From a checkpoint of a small transformer trained on Wikipedia.
Size: 10 layers, width 384, 4 heads of 64 (2 for keys and values), MLP 1280 SwiGLU, vocabulary 4096, 20.8M parameters.
Architecture: RMSNorm before each block, rotary positions, no biases in attention or MLP, untied embeddings.
Training: a variant of Muon for these matrices, 451M tokens, 13773 steps.
MLP neurons of a small language model. Each row is named by its layer, matrix (down: output weights) and neuron, and shows model dimensions 192-383. Each number is 128 + 24 x the weight over its row's rms, rounded and kept within 0 to 255. Numbers have three digits each. A neuron's up and down rows have the sign that makes its largest values positive.
Before each neuron's rows, "raises" lists the tokens whose logits its output raises most directly, leaving later layers aside.

raises: "isl", "ison", "is", "omin", "mark"
L5.down465:140127152145105127138106148113123120148128153177104134109110152096149153119162099132119106135110136129135158095149124135136145090106185139126169118135126129159100138125128157140164143130117113122161130139143116154115166096135092099142134151156106104127161138168132098137175173141141110133118087123114105115108106084104120127125122170118119138121128157106130127098110137175137151100097117121110150141166115123128132191150163178118124122121121136108108113125124142131165144084127144095135114122107098114165107113119119140115107150142203124140089106071149134148116167122200145123

raises: "\n", "===", "The", "====", "As"
L5.down991:126148126099113131130136047130122121097148118123115106084123114124104115121121146146141115142151098117099138000111117102112127112153126129107142125098153149142146157113108147137110146113127118106125103131127135077123112150127123132153137163164097094131110117137151130114148109121073106091137130125116176114145185143119145121130120118146153136109126146095116125124148126161153145109119109113116107140158127095129134096139112116158155154142124134101135114135107127119121132093119106124135122144125156113121155121137084141137124089122157156157113157115153137133153125142176142159

raises: " years", " year", " months", " days", " month"
L6.down122:100108159180106098176088137155151129124126106145180116151149104138147131106083122137121142123128088126106142094144140113155122147120154097152111134125089112132141108146130121113067165124089113116141116110170094141149123157111120129137145105110136141159162133117114146146107142115075127112113170129119132122114117088126093148108115136122150120148153084110095109148156117210096107126137124126105168157155122141104097138137088093160111101167123092130122179165163095142118086147125094147145172120148121094131162135102151102120131161133134078095121139136112108126147143122113110155

raises: "lect", "lected", "lection", "vent", "ership"
L6.down174:112120109153146131143157167113093113102159137098111128140124127061113104140130138133100146134117101148143127185125134117098154149143173136109194117180157115118176110109134114101170139161151140121139133149140135097133144134086111142091124121129116143101146127117108100084140121125137105084134131097155118200140121119147103138093163104160137161126134141101137133149143137146107141136114125136124099111135156138110107105120128104159151131161144115145188111135107141104117130166116125133158129105108095146173115167137123142154071146153138107078103142162152109108101160123061118163

raises: "ate", "ation", "ative", "acy", "ated"
L6.down1192:183106186160145152158138154131132142157127152123116104146169127129140151129115125132142115126140124166138106080149110146157147139162136132110127129142134119101155098158092176097118097107132135179132112169137125092109120122169157147094143120117145143138148157146138105096113108151151179142129148118112134160147093073131148145121119149129159115128111149138118079173161059176124140118117081141141129122134128087124170134140134107092145117139109100183150161147120109112144161088099096115143105106118118159138111102171063152161173142117128126105127135140098128156093107120132121148

raises: "al", "ation", "able", "ers", "als"
L6.down929:126148119106151151075112157162146111165144183137133094111105089143133154097108119131115137137159127122122117022138148127144123099148154198127120111128100103125126083118161129143144169156137162136128077118135121124095126105144155149151128098139152165104128139149135120151117119128113130149169143119106085131114111102134110132151146079189138111128125140134150141096116095155124113171132112164152100120102129113087124132164173135110086121144129131145129112139104114142099111130125114164139140109116156178113149123131067103136113156193115083091198150130169080151111128111137146108

raises: "able", "ably", "ability", "ful", "ment"
L6.down527:143092153144138133166167147123093153116094135136127119089141121140114116116149141138146158137151149144133089103095108164101143155145099154132186118149206128097143104098165099156125162126111153167087137081113135128089147090165139129109158167070115154123158141144149144114115128161111092183140162169098162156131125109102152129132136126137109121130100082122151078122141070150102148111113111136144127123104094105126097144146165120154096152116108124152098127106081147104112112122110131146149182110116116122159139120149085108108172127132124102103109133127106110128121130074161125119

raises: " time", " month", " week", " year", " season"
L6.down613:119125128166155127110104135159164145145129098131118121080129137180106098079114152126126134132105164120077121099099110131168136100128114109131126126086168128112094148120164150128191147136114089120140110142112165115101141137184127140101144127084158162126191134120145143126090147144135130081102098093106103096116099171126141125121141130106139150111144139117126151146146163099102093104122098114132132143183119126083144139147119106090146112145106135121154093143165138076130114128106136141141078125131119187111112077146124146125163112063107140108112114131165121113103133144100120138